From a checkpoint of a small transformer trained on Wikipedia: LayerNorm before each block.
MLP neurons of a small language model. Each row is named by its layer, matrix (gate and up: input weights) and neuron, and shows model dimensions 304-431. Each number is 50 + 15 x the weight over its row's rms, rounded and kept within 0 to 99. A neuron's up and down rows have the sign that makes its largest values positive.
After each neuron's rows, "fires on" lists the tokens most often at its 100 highest values on Wikipedia text that the model never trained on. A number after a token or word is its count.

L2.gate913:49 75 50 52 63 49 62 44 36 45 32 78 63 73 61 29 37 40 71 39 60 42 64 76 58 76 37 60 52 58 56 70 47 73 59 61 47 40 57 46 61 82 53 60 55 39 43 36 58 42 22 67 65 35 60 36 34 00 43 44 62 54 50 38 45 38 65 26 34 43 60 36 34 23 56 57 68 51 61 37 38 53 55 36 47 50 54 62 25 42 52 40 40 75 39 64 75 67 33 48 42 47 53 43 61 60 49 55 57 60 31 46 52 28 33 39 47 69 61 29 32 68 54 59 51 61 24 61
L2.up913:33 48 48 58 54 69 69 25 46 58 45 53 62 34 62 68 29 44 67 42 62 59 76 52 56 52 81 57 45 67 57 33 52 31 42 34 22 42 50 56 37 52 63 42 77 77 51 45 60 35 78 29 24 56 62 60 53 69 67 62 46 30 68 41 79 67 38 74 38 39 47 65 37 55 13 43 36 41 36 73 79 49 65 33 51 49 28 45 39 46 42 68 59 43 28 56 45 35 54 18 52 35 58 94 67 31 45 61 73 54 64 58 41 37 78 35 59 52 64 44 42 36 39 49 38 50 60 61
fires on: "pt" 16, "ruct" 15, " int" 14, " name" 10, " population" 7, " age" 5

L6.gate388:40 49 40 80 44 51 58 44 66 40 12 40 28 48 29 29 33 46 47 28 57 30 65 54 51 40 52 42 38 49 55 67 18 75 58 54 50 65 50 44 43 52 17 43 26 37 39 49 44 29 65 77 57 33 32 47 34 36 40 45 61 16 74 65 27 33 43 43 40 68 49 54 66 44 39 60 45 52 50 39 54 36 45 53 29 41 58 65 54 37 40 68 38 63 86 37 45 28 42 18 57 64 39 53 37 45 45 67 87 41 58 39 75 62 80 54 48 41 34 55 54 61 59 57 43 14 56 62
L6.up388:34 51 57 39 41 40 55 41 68 76 52 58 38 45 37 63 44 64 49 58 69 65 57 43 51 59 35 17 34 49 52 78 51 47 40 65 80 47 24 55 53 51 48 49 39 35 41 20 26 82 47 68 54 45 14 39 41 53 61 51 72 32 43 58 43 27 31 44 84 78 46 49 81 57 25 59 42 54 57 50 60 31 69 46 48 46 53 27 42 45 62 39 34 55 42 48 57 50 63 36 58 48 32 57 55 40 35 71 62 42 56 42 59 45 54 33 53 31 54 74 51 30 53 61 45 53 62 40
fires on: "." 29, ";" 7, "ut" 7, "out" 6, ":" 5, "ound" 5

L7.gate131:58 51 18 56 03 47 79 54 14 37 53 49 55 52 39 47 57 53 66 51 58 47 65 56 58 68 78 63 43 30 24 42 47 11 71 39 32 54 52 58 59 05 54 84 18 60 62 47 60 65 78 52 50 65 25 52 36 54 51 40 43 59 53 55 56 43 36 60 68 54 48 72 28 40 37 39 76 44 39 11 47 60 38 34 41 60 10 41 60 34 56 68 34 36 49 69 53 61 48 60 62 39 30 78 33 58 58 38 50 32 62 68 45 66 39 46 27 49 58 66 45 15 56 57 00 42 26 56
L7.up131:41 52 56 86 57 57 57 54 41 26 24 31 61 48 59 55 36 51 33 62 54 56 30 29 69 50 72 78 34 31 54 42 92 35 65 48 28 50 36 51 70 46 53 55 44 48 58 54 55 67 56 62 00 58 41 56 29 27 67 36 48 46 56 28 56 25 39 53 41 39 52 59 42 55 27 61 98 45 73 47 69 46 42 74 42 30 42 51 61 47 71 62 42 46 28 43 79 61 75 49 48 71 32 54 50 50 57 37 35 30 55 33 83 39 44 44 35 54 36 23 69 36 45 66 70 40 28 71
fires on: "c" 26, " conc" 12, "ra" 9, "ult" 7, "er" 7, "al" 6

L13.gate1000:54 70 47 56 51 45 70 41 55 75 46 76 56 68 49 51 39 49 30 32 49 51 72 80 50 61 31 60 38 45 52 58 56 56 59 48 44 39 35 48 59 29 51 35 46 25 34 60 43 47 49 39 39 25 44 62 43 52 59 42 68 41 57 40 47 71 49 75 40 51 38 57 48 45 49 76 21 42 34 52 36 32 35 41 41 79 32 51 60 47 35 58 51 25 41 40 58 52 58 54 65 47 54 57 41 58 42 61 78 58 50 59 52 35 57 68 75 65 55 38 29 37 57 76 66 10 72 77
L13.up1000:53 61 53 48 41 51 52 60 46 66 63 12 58 34 23 49 60 77 53 40 71 57 42 56 57 66 58 56 37 52 57 61 40 29 52 50 48 43 69 83 54 29 44 06 39 33 70 50 61 17 25 62 39 52 28 12 35 36 64 59 61 34 47 59 35 34 36 59 74 52 43 34 65 53 51 41 55 59 59 55 35 48 28 24 51 46 59 30 57 63 36 32 53 21 26 56 63 38 17 62 62 67 44 83 73 66 32 61 53 61 54 60 86 53 52 52 71 55 54 55 40 35 48 48 71 59 65 67
fires on: "." 64, " dist" 5, " 194" 4

L8.gate339:42 36 56 55 43 64 40 29 58 38 39 53 52 76 50 57 50 43 55 57 28 51 40 54 71 43 59 50 53 07 44 34 64 59 59 56 65 73 37 49 41 49 49 40 41 44 50 57 42 33 63 45 40 56 45 56 50 63 46 35 55 51 48 57 83 53 38 66 58 32 65 52 52 54 55 66 47 40 61 64 38 58 38 62 80 49 33 47 85 43 62 58 61 38 69 54 45 26 58 30 81 84 21 55 29 68 26 22 57 56 62 55 39 31 59 43 67 56 54 66 44 43 17 67 37 60 45 59
L8.up339:15 56 56 47 32 58 47 49 55 55 21 57 33 49 39 47 27 61 23 55 67 39 57 67 46 53 46 41 39 65 40 36 67 07 55 51 24 28 54 39 33 36 42 69 78 41 26 55 40 41 48 38 51 31 85 52 74 52 57 30 38 64 44 87 62 40 56 27 53 54 52 56 41 76 78 14 64 58 68 29 37 78 60 41 65 24 51 33 43 58 40 50 53 53 47 56 41 38 50 65 63 30 51 60 46 28 72 52 76 77 62 60 45 29 54 65 59 48 51 45 57 54 40 38 55 35 60 63
fires on: " not" 57, "leg" 4, " as" 4

L2.gate868:66 34 46 19 53 62 52 70 64 64 58 32 50 66 55 56 53 71 55 69 75 21 32 53 67 50 06 35 57 75 30 53 54 50 12 53 24 40 70 35 50 51 61 60 61 75 53 49 35 42 53 59 47 39 46 70 44 42 47 56 32 25 48 54 70 24 56 68 50 63 70 31 49 34 41 34 43 51 48 41 35 58 33 84 38 52 43 69 13 40 52 47 48 47 29 64 69 49 35 61 50 59 40 62 54 67 57 40 32 53 44 54 53 28 44 62 60 62 55 61 32 42 77 46 62 58 37 33
L2.up868:42 50 29 76 42 59 36 60 37 64 43 62 57 52 48 69 46 57 65 66 64 77 64 36 67 44 62 44 47 64 51 67 38 43 58 22 36 28 18 27 57 44 44 32 69 62 47 61 56 53 51 48 63 41 63 49 30 69 22 52 63 23 61 38 51 59 57 42 21 64 58 43 87 28 27 50 48 79 49 46 70 51 49 43 38 68 36 56 64 45 56 69 40 67 00 67 25 51 26 55 32 65 64 32 37 49 20 87 33 55 61 43 21 56 55 63 31 60 63 61 44 45 44 47 46 54 54 49
fires on: " cons" 21, " Car" 16, " o" 14, " comp" 14, " car" 11, " law" 8

L2.gate735:26 60 46 65 34 45 60 41 38 62 64 22 46 34 62 50 30 37 30 60 20 62 46 66 66 23 31 52 54 58 32 51 41 46 32 14 44 46 50 65 28 42 55 59 57 59 55 45 60 14 68 48 42 53 77 50 27 45 42 48 20 44 62 30 60 63 54 44 28 47 64 66 25 56 51 65 25 40 68 43 84 21 47 43 54 47 51 70 45 84 41 43 69 60 78 62 67 47 36 66 53 53 32 41 63 38 50 57 33 64 40 55 53 59 58 61 28 62 58 40 52 48 53 66 22 41 72 40
L2.up735:41 36 80 06 54 34 61 43 45 40 75 32 57 51 59 69 40 58 44 51 68 65 66 78 48 18 60 22 60 41 48 57 45 22 45 60 70 25 61 42 49 24 61 42 34 46 43 40 73 38 46 42 51 68 63 44 21 42 51 33 35 69 42 44 45 49 50 57 71 67 47 31 38 54 66 48 45 51 69 47 59 49 43 44 61 70 66 49 22 45 57 27 55 78 57 47 37 64 63 62 43 32 51 82 64 60 30 54 75 68 37 55 72 71 61 62 48 30 65 37 27 52 55 35 31 48 65 48
fires on: " sp" 43, " resp" 27, " Sp" 22, "osp" 8

L6.gate410:37 56 46 73 22 36 50 50 41 46 53 51 61 33 63 62 44 47 49 72 37 57 36 25 47 53 37 52 53 52 54 64 58 14 42 41 44 51 46 57 43 46 65 58 51 52 26 16 74 41 56 61 45 63 65 52 18 58 50 35 39 39 38 81 55 34 33 54 80 76 35 65 44 71 65 48 48 54 51 35 59 49 63 20 47 43 42 56 53 45 43 86 31 39 57 50 52 66 59 30 71 41 62 75 70 56 32 63 62 62 60 54 38 47 56 49 18 59 62 57 28 40 56 76 47 62 57 22
L6.up410:35 58 25 57 41 35 51 67 37 48 46 60 64 47 65 53 48 72 34 65 26 43 56 34 75 59 61 45 58 27 56 64 27 32 49 56 36 34 50 34 54 47 51 40 85 43 49 59 48 64 69 64 40 67 25 65 45 79 64 47 61 49 81 32 62 46 44 29 50 75 34 64 80 70 62 36 46 44 70 39 57 51 71 17 71 49 54 34 71 61 45 47 32 42 68 47 54 54 65 48 22 57 45 43 40 51 27 13 40 35 51 52 37 69 72 53 58 97 39 51 58 62 71 48 53 33 65 53
fires on: "c" 19, "er" 10, "on" 8, "ak" 6, "D" 4, "aster" 4

L5.gate905:40 39 56 35 46 69 33 47 21 58 50 45 55 43 57 48 44 35 63 36 54 32 49 73 60 26 35 50 59 45 51 65 53 26 45 22 67 73 43 36 30 48 60 45 39 76 34 62 62 39 35 55 12 64 00 53 53 53 41 62 41 51 60 42 56 58 58 54 65 62 63 66 52 62 76 71 44 41 55 85 58 70 43 61 67 45 38 49 58 51 55 57 57 69 21 39 65 49 39 52 25 68 54 41 14 48 58 66 38 60 32 36 79 60 66 47 44 56 59 52 59 59 44 34 36 62 58 52
L5.up905:47 57 58 60 60 56 42 63 34 56 44 56 47 79 49 85 51 50 41 43 61 54 49 56 61 61 57 42 23 58 56 48 25 65 24 47 52 47 58 49 45 56 45 45 38 75 51 40 53 17 36 71 45 76 71 50 50 35 41 67 48 61 84 42 31 31 90 45 66 41 47 28 12 51 50 53 60 48 64 90 54 37 69 53 39 41 75 61 59 44 42 58 57 51 61 45 53 27 48 75 57 53 54 31 59 57 30 51 50 42 53 46 35 48 66 35 24 27 54 34 48 47 57 41 43 53 69 55
fires on: "ar" 20, "air" 10, "ear" 8, " control" 7, "rit" 5, "ol" 4

L9.gate442:68 65 54 49 28 63 34 36 53 56 40 62 50 68 71 42 30 65 27 55 46 67 69 49 36 50 47 41 53 50 35 54 55 65 37 47 56 60 57 88 71 40 50 40 80 33 67 72 25 65 52 00 42 42 58 60 37 40 45 45 54 56 60 36 59 55 21 53 51 74 39 68 51 47 51 53 47 30 53 19 61 39 47 72 27 37 60 56 49 33 83 57 52 38 63 48 68 66 61 63 67 31 60 47 59 65 41 59 71 45 35 18 24 36 45 53 46 68 45 59 53 60 47 73 49 50 53 65
L9.up442:37 67 89 49 52 93 49 56 62 62 49 22 59 09 44 50 56 53 40 49 48 42 77 51 69 28 34 68 40 56 43 47 58 41 46 57 47 39 41 66 45 64 52 35 25 45 29 28 37 37 63 43 38 76 45 53 54 75 58 34 51 62 73 44 56 18 55 57 44 00 58 54 78 71 14 31 50 36 47 45 47 49 43 44 30 28 46 51 52 67 45 55 51 46 44 56 53 78 45 50 58 42 54 41 40 43 41 39 52 80 61 77 62 61 71 52 60 55 67 73 66 42 41 45 68 51 51 69
fires on: "." 55, " at" 13, "oute" 5, "ource" 4, "r" 4, "ack" 4

L7.gate328:37 87 80 24 56 51 56 88 15 38 66 27 62 26 33 24 35 51 61 72 43 33 44 55 58 46 38 67 48 35 31 53 41 41 52 31 45 29 57 78 70 43 39 45 46 60 43 69 55 60 89 36 50 87 71 62 73 39 57 25 50 45 55 60 65 78 56 65 64 51 67 51 47 69 43 62 51 51 65 61 54 54 34 45 52 31 44 85 63 70 41 36 57 67 46 57 52 28 44 72 51 70 59 61 62 78 53 76 44 68 36 65 47 64 38 34 58 45 45 47 57 55 52 67 52 41 74 55
L7.up328:80 71 21 55 44 27 35 63 48 48 60 49 59 64 49 24 83 41 44 51 39 54 31 46 53 51 70 55 59 58 21 57 63 42 21 64 51 39 63 46 32 88 60 67 42 36 58 53 48 47 68 53 61 72 47 63 10 42 44 51 61 29 66 52 80 36 33 51 50 40 57 43 52 33 26 47 71 42 48 30 73 44 32 79 67 47 43 40 45 48 32 64 38 42 40 50 64 51 59 51 32 46 27 36 56 23 47 40 51 55 60 54 61 83 46 59 20 40 58 72 46 38 54 40 78 56 54 53
fires on: "\n" 29, " of" 17, " in" 10, "h" 10, ":" 7, "°" 6

L7.gate567:41 37 61 62 25 75 54 66 56 56 40 32 56 56 27 63 32 74 41 44 33 57 68 40 54 48 40 64 52 78 33 59 43 74 53 45 35 58 51 51 61 58 39 37 44 28 62 43 44 13 35 16 45 59 68 50 32 37 54 61 52 53 56 75 38 51 53 62 38 48 65 67 31 29 32 54 45 49 45 48 52 41 78 40 55 32 51 55 65 64 52 36 45 29 65 52 54 17 56 61 59 54 46 61 34 54 53 61 63 73 72 47 42 33 57 63 86 31 61 41 44 67 37 43 21 35 62 86
L7.up567:45 55 58 43 71 33 22 77 65 54 57 16 55 53 44 52 57 31 53 51 61 65 38 68 43 40 51 50 56 55 48 48 54 57 68 42 64 05 27 37 41 70 59 34 29 52 27 53 43 56 38 61 57 53 51 56 62 44 56 75 44 52 46 60 27 76 84 49 28 49 48 60 52 70 59 63 80 55 56 78 71 41 51 43 46 75 31 19 67 66 51 21 40 69 29 55 60 29 48 46 52 57 59 38 47 35 56 37 57 56 17 68 41 60 49 35 40 51 44 60 49 57 83 77 53 53 22 28
fires on: "\n" 52, " most" 11, "|---|---|---|---|---|---|" 7

L4.gate142:46 62 24 68 65 46 66 31 30 31 36 38 66 51 64 53 66 44 87 45 47 49 32 43 54 57 69 55 66 47 06 39 58 43 59 48 46 49 23 78 45 60 38 65 57 58 47 44 60 42 50 41 44 31 78 61 54 47 46 61 58 24 48 40 44 43 51 37 50 22 29 64 34 52 90 29 66 45 59 60 55 60 53 64 51 42 53 66 54 53 32 49 33 39 25 57 58 52 54 33 32 43 33 20 67 52 33 46 23 77 53 45 36 48 50 21 60 74 37 86 60 35 44 70 55 81 41 54
L4.up142:44 41 73 53 62 60 29 38 50 27 51 50 47 44 69 48 29 47 11 39 34 54 87 42 40 73 68 42 25 43 44 39 58 49 51 53 59 34 49 50 57 73 62 74 52 79 47 47 35 58 49 63 75 54 54 53 30 67 55 63 45 44 41 20 47 43 41 27 31 57 68 67 64 47 49 62 45 44 59 47 53 71 27 36 26 34 41 43 73 49 46 31 25 93 41 70 48 74 59 56 27 48 63 19 52 49 43 47 56 49 34 60 37 74 44 59 42 47 68 62 75 39 48 35 40 39 28 80
fires on: "ort" 14, "or" 10, "ple" 8, "aus" 7, " Mer" 7, "ount" 5

L8.gate939:55 43 71 43 49 68 44 51 30 38 74 63 52 59 78 33 26 35 80 63 42 80 52 35 49 78 47 47 13 50 13 47 65 66 49 35 17 25 59 55 88 44 34 55 84 56 39 50 61 23 37 65 49 26 56 49 36 51 51 23 57 52 17 99 78 56 47 59 44 30 42 38 39 45 53 42 72 46 32 54 42 56 49 50 71 45 37 44 44 62 50 00 56 36 41 29 45 54 59 61 50 60 51 55 51 58 48 67 36 49 46 51 58 59 54 47 60 22 56 42 42 43 36 48 47 51 51 58
L8.up939:68 52 46 48 59 39 47 13 52 53 47 37 47 68 48 50 53 59 67 31 47 41 49 61 54 54 63 41 34 57 47 46 58 65 35 44 88 63 67 20 23 48 45 51 58 52 46 47 35 44 32 47 65 53 59 64 61 45 70 53 60 29 33 52 43 79 40 69 17 19 47 62 29 62 48 40 24 38 53 52 19 44 43 77 85 38 52 78 54 25 84 45 47 44 77 75 30 35 59 59 79 59 73 37 55 54 50 53 70 25 54 45 49 52 53 53 55 48 37 48 36 61 52 43 80 47 29 45
fires on: " |" 39, "." 13, " San" 9, "1" 6

L2.gate869:57 46 72 29 46 53 49 36 52 39 43 70 40 65 60 07 38 33 59 77 49 56 63 44 45 41 71 18 48 29 32 40 52 52 50 24 22 41 37 58 47 21 64 67 35 52 52 46 25 20 38 36 49 19 46 41 23 65 50 47 67 33 65 48 64 49 48 43 32 58 55 62 30 41 48 51 49 34 61 48 76 39 67 49 50 52 75 74 60 59 50 42 49 53 47 56 66 49 31 43 32 27 38 50 77 63 52 46 33 42 70 70 35 72 60 96 41 39 49 29 71 66 35 45 18 43 40 68
L2.up869:33 41 50 53 39 83 55 36 54 37 16 45 62 45 53 56 34 41 47 60 65 59 50 49 47 56 61 61 65 52 39 30 24 13 45 57 73 34 56 46 41 49 44 72 45 44 47 34 40 55 24 28 30 62 76 50 35 44 53 63 43 41 63 55 63 33 41 85 69 70 56 44 40 53 50 42 36 40 59 46 33 49 40 65 42 45 60 71 81 36 54 42 28 47 78 52 56 37 60 54 60 29 50 67 57 13 54 48 24 35 22 66 29 84 59 40 71 49 62 53 61 40 33 45 32 76 62 54
fires on: "==" 56, " UTC" 9, "pp" 8, "osp" 7, " sp" 4

L6.gate219:29 36 53 58 38 65 43 34 21 69 61 73 73 55 66 37 33 68 54 66 25 62 52 32 57 57 37 79 45 25 49 57 56 44 78 48 48 74 55 73 52 52 46 49 72 58 51 45 41 33 34 50 32 53 66 43 36 40 14 35 41 59 32 34 38 61 56 67 65 56 39 50 58 37 67 55 70 74 38 83 62 59 36 61 53 69 50 66 36 45 33 39 69 47 67 62 57 63 50 52 62 40 46 32 48 14 39 54 49 49 49 55 47 54 60 33 36 29 46 55 57 36 57 40 20 35 52 82
L6.up219:32 47 51 40 52 66 81 57 46 44 43 45 78 22 64 46 40 59 62 56 68 47 48 59 73 76 36 17 25 53 56 49 56 65 52 61 40 73 51 64 35 39 56 21 47 32 50 32 52 38 25 22 56 48 45 21 40 52 28 61 58 47 50 24 39 36 24 37 56 22 54 84 38 38 64 57 59 41 39 44 41 72 34 44 80 69 49 44 44 44 48 61 51 50 61 19 32 68 54 40 51 58 59 20 52 73 46 42 63 53 46 42 63 40 77 53 51 49 32 45 56 50 56 20 51 55 60 51
fires on: "ey" 25, "ry" 9, " Cr" 7, "r" 6, "'" 6, "tr" 5

L13.gate730:67 45 65 38 44 49 64 54 32 53 48 45 75 43 59 44 32 49 46 65 60 29 35 69 44 42 53 64 27 20 49 21 48 35 55 47 54 45 42 35 29 47 32 61 54 48 65 20 49 76 58 57 42 28 47 57 36 35 35 31 04 43 53 56 38 44 46 51 40 37 62 45 34 64 53 62 58 42 55 31 51 86 43 55 35 32 55 66 69 64 47 27 19 37 81 65 73 56 56 44 88 40 89 53 40 64 21 80 47 35 60 60 38 62 55 71 76 51 34 51 44 53 58 40 17 30 90 59
L13.up730:70 76 48 83 57 52 62 50 55 56 43 70 53 49 62 58 36 58 33 42 43 68 28 52 57 34 47 23 71 59 36 35 70 52 73 60 41 64 50 65 57 56 51 51 55 34 49 54 38 63 47 66 56 47 43 78 61 00 89 48 45 44 56 42 38 67 29 51 52 70 37 41 49 65 29 66 46 47 38 42 37 68 69 53 45 41 66 38 23 69 55 50 35 63 39 46 00 34 53 68 56 40 65 35 45 53 47 47 44 25 66 52 47 54 84 47 60 51 65 46 27 33 78 40 33 46 30 52
fires on: " is" 30, " was" 13, " comp" 9, "rib" 5, "ically" 4

L13.gate759:41 73 32 41 64 52 45 24 58 17 68 31 70 41 34 45 46 55 63 47 53 55 48 50 35 58 32 33 61 49 34 45 51 70 67 47 32 54 64 41 27 26 37 31 68 47 45 67 58 52 51 48 63 53 41 70 57 28 68 50 79 68 46 59 57 48 24 37 60 46 48 59 51 54 37 66 70 49 55 38 38 48 55 75 51 58 59 41 49 52 58 52 51 57 51 46 50 62 33 42 60 41 54 50 40 80 57 90 68 34 47 21 64 39 09 42 18 59 36 47 42 52 54 55 56 28 61 71
L13.up759:28 48 41 57 47 44 52 50 60 68 67 53 46 31 41 53 66 65 84 47 49 43 37 32 64 37 78 22 58 67 37 80 53 55 40 54 44 64 54 27 22 67 70 25 47 45 34 25 69 31 44 41 56 60 38 36 51 73 72 79 53 11 46 42 37 41 48 41 80 59 35 49 55 55 56 58 49 32 54 70 38 50 55 51 46 54 50 35 76 62 46 53 60 27 39 50 46 76 29 43 54 60 50 34 63 53 43 37 39 76 52 53 49 44 50 40 59 47 59 50 55 40 59 63 66 54 99 64
fires on: " |" 38, " &" 7, "|" 6, "." 6, "," 6, ";" 6

L9.gate576:65 41 39 60 69 52 63 61 60 59 32 36 27 68 53 70 30 46 47 51 48 33 52 38 79 42 59 45 58 36 50 44 47 60 35 36 57 53 50 55 56 53 42 31 33 40 58 62 70 56 69 64 42 81 41 62 52 43 39 49 41 35 56 60 47 45 47 26 74 52 73 57 27 17 44 81 37 60 41 75 55 51 61 42 36 27 55 45 84 30 38 72 43 15 18 56 56 57 72 67 77 56 94 40 27 83 59 47 30 36 74 64 41 63 56 48 47 58 39 73 47 44 61 83 34 66 95 73
L9.up576:63 45 51 53 51 20 28 71 27 33 48 37 83 29 64 61 16 88 53 58 56 38 37 44 49 38 28 26 51 38 48 21 63 42 67 44 54 65 65 35 59 74 59 37 46 55 58 36 34 53 53 39 19 83 53 57 45 17 63 67 64 63 62 52 45 32 65 42 58 41 47 50 37 52 47 57 39 28 41 44 67 46 71 53 39 52 83 71 37 49 55 59 62 66 43 55 49 50 45 49 67 34 27 40 53 55 51 61 38 24 61 18 56 67 60 47 65 40 44 51 67 54 60 60 21 62 66 41
fires on: " is" 16, " was" 12, "." 12, " list" 5, ")" 5

L7.gate510:55 61 44 16 41 61 64 36 54 54 25 21 58 44 36 46 39 53 49 33 46 35 69 63 32 34 34 39 27 37 46 60 61 33 35 40 66 51 75 42 25 35 54 51 40 57 45 49 51 53 54 35 60 43 39 64 58 40 35 42 39 60 52 47 43 66 29 53 34 42 40 39 46 90 53 32 51 41 66 64 69 56 19 49 66 63 53 22 70 51 53 66 36 58 40 42 49 53 45 21 53 73 38 45 24 49 70 30 48 70 42 24 44 46 51 50 50 50 42 77 35 56 43 45 11 56 65 62
L7.up510:47 61 64 48 42 55 24 40 46 38 57 57 70 34 62 39 56 82 56 72 41 48 48 30 33 47 42 43 59 39 34 58 68 43 32 57 49 47 44 50 68 03 61 68 52 51 23 56 17 27 71 46 34 50 74 53 63 61 43 51 67 32 42 43 44 60 39 45 52 47 61 67 59 58 33 49 46 63 40 64 36 61 39 39 84 43 28 43 55 63 86 44 80 51 54 38 24 58 59 62 68 60 27 65 67 60 69 55 51 44 30 61 35 54 82 33 34 18 51 76 42 57 70 48 34 45 62 62
fires on: " sc" 46, "c" 25, "sc" 12, " Sc" 7

L13.gate339:43 45 67 41 67 69 77 44 41 32 33 24 73 40 48 27 48 43 17 65 45 41 35 41 28 60 48 61 64 28 57 45 28 32 51 32 60 53 48 48 65 53 59 50 56 53 37 45 56 77 67 73 68 73 68 21 34 52 36 62 35 37 43 41 61 21 58 38 76 38 66 58 35 42 39 85 38 48 41 65 24 50 21 64 40 51 54 17 49 61 30 41 56 70 55 65 49 41 50 59 72 51 50 77 23 66 68 94 42 62 72 50 40 29 46 54 44 65 44 77 38 53 47 62 46 39 99 58
L13.up339:72 68 55 59 71 23 56 42 27 39 38 58 33 47 60 26 57 54 48 55 52 43 37 41 53 33 38 27 65 47 21 47 70 74 37 76 64 44 52 44 77 41 58 44 37 40 38 55 66 72 39 79 31 50 54 65 63 44 40 29 70 42 60 32 62 69 50 61 64 53 33 50 61 51 67 45 67 49 55 70 79 60 62 33 29 46 51 43 50 57 49 40 65 89 49 23 81 45 24 72 49 27 81 48 50 46 46 53 65 44 54 55 44 26 34 28 34 37 90 30 69 25 58 61 44 40 83 31
fires on: "," 51, " is" 13, " was" 13, " and" 7, " has" 4

L9.gate477:57 47 65 29 67 66 52 43 37 44 38 54 76 43 64 49 55 56 49 44 91 50 44 48 47 41 33 34 57 40 55 58 76 45 50 34 67 32 51 52 69 50 54 61 23 67 40 67 56 53 59 35 58 54 50 72 83 30 57 21 30 48 35 56 54 24 57 40 76 42 77 37 51 57 62 14 39 71 43 33 52 41 24 47 73 42 49 36 43 58 47 51 64 25 59 51 47 99 59 44 49 73 54 33 55 65 65 40 33 68 65 39 39 45 46 46 31 40 46 52 32 35 80 56 36 68 99 35
L9.up477:67 69 67 52 39 42 85 44 53 66 44 07 43 69 24 62 77 58 29 61 51 52 47 51 63 73 35 53 85 00 68 46 36 08 40 39 58 44 37 58 24 55 60 69 51 43 62 49 42 51 49 29 33 39 29 44 39 65 49 41 58 42 43 24 49 74 40 27 61 26 57 61 55 42 57 54 36 78 58 65 00 51 53 36 34 68 37 33 54 42 50 60 73 59 88 38 31 53 41 85 55 55 68 68 35 72 65 47 75 40 44 54 40 24 56 57 54 33 42 55 69 60 44 59 48 48 62 37
fires on: " sc" 18, "c" 11, "st" 8, "ac" 7, " by" 6, " votes" 6

L4.gate183:40 48 46 29 68 75 59 26 58 33 48 36 38 50 34 57 42 42 77 71 41 60 38 54 51 59 77 60 53 32 37 38 61 66 63 69 51 61 26 61 63 50 72 76 95 27 62 50 63 61 62 33 33 68 35 66 51 54 76 57 52 37 48 58 56 31 41 59 60 41 58 45 31 38 34 64 35 31 57 72 47 68 48 73 48 62 67 63 73 65 15 44 51 44 58 52 59 19 19 42 51 49 36 52 51 55 52 51 51 53 47 53 38 53 54 39 47 52 36 72 73 60 51 39 52 61 46 37
L4.up183:26 42 44 45 57 45 30 62 64 45 34 56 28 30 78 46 27 36 72 49 35 81 45 33 67 46 58 31 60 41 52 38 52 52 74 54 15 66 45 65 46 58 65 49 61 43 39 45 11 37 45 33 65 63 40 29 57 67 51 54 50 56 45 55 35 62 76 42 48 55 77 53 59 58 56 51 67 27 75 29 47 50 50 68 34 50 43 43 31 46 51 46 46 63 66 52 53 42 47 43 54 53 56 50 81 42 58 47 53 43 69 43 38 39 14 74 50 72 34 62 35 54 62 37 46 41 61 69
fires on: " ref" 14, "us" 13, "er" 13, " Mer" 8, "aus" 7, " Mus" 6

L2.gate188:16 34 56 52 49 72 72 32 31 62 35 46 57 48 51 22 30 49 43 29 31 37 65 41 66 38 54 33 79 50 41 47 45 35 68 13 55 65 83 51 65 40 63 32 33 76 28 76 37 33 31 59 47 41 81 46 19 25 39 55 27 34 54 46 56 39 40 33 67 51 71 69 15 43 39 59 60 34 42 67 70 47 49 56 35 26 57 60 28 33 39 25 68 52 39 58 80 52 35 28 57 44 45 47 61 60 39 42 69 47 64 44 50 68 38 20 32 54 61 32 32 41 53 59 49 49 84 62
L2.up188:21 53 24 69 64 68 38 52 49 45 22 66 41 53 40 40 22 28 36 31 41 59 45 64 32 67 68 45 38 42 52 42 58 54 60 46 44 48 64 52 66 39 31 68 61 25 60 30 73 57 32 29 45 34 39 34 56 26 50 53 76 60 47 47 55 46 28 60 49 71 41 56 63 49 85 54 50 37 58 61 32 59 34 11 39 48 44 52 40 35 38 43 13 21 46 26 54 50 74 64 50 58 52 42 50 64 44 34 76 64 54 66 60 83 89 57 85 64 54 36 66 23 48 49 43 78 51 37
fires on: "app" 15, "av" 15, "str" 13, "tr" 12, "r" 10, "br" 8

L9.gate394:54 71 50 36 43 35 23 64 39 50 52 37 83 53 49 42 47 57 58 45 77 48 34 46 47 58 64 46 38 51 23 46 39 36 44 35 49 46 28 45 43 16 25 59 31 46 36 65 83 47 52 73 65 61 50 66 62 51 62 39 46 26 61 52 80 72 31 43 58 48 67 35 36 50 28 46 54 52 49 35 49 63 41 60 42 40 64 36 69 53 38 59 43 70 65 33 56 35 49 66 36 48 21 36 52 76 57 38 48 54 55 43 49 39 46 49 55 48 60 60 54 65 71 48 50 34 57 43
L9.up394:24 69 56 40 66 50 49 56 46 55 54 90 77 63 62 36 56 37 39 18 35 47 76 44 33 61 71 39 48 50 41 48 40 37 65 48 40 41 45 48 23 51 54 99 41 73 40 56 68 37 46 62 75 67 30 54 33 50 69 60 47 68 47 63 61 46 43 60 53 38 27 54 40 61 42 23 23 59 59 52 52 60 12 47 52 57 24 23 60 52 43 62 46 53 44 34 56 60 38 57 64 56 57 34 82 21 33 73 46 56 47 39 47 43 33 48 66 56 62 68 83 50 44 42 57 47 60 64
fires on: "H" 13, "h" 12, ")," 9, " by" 7, " of" 6, "ig" 5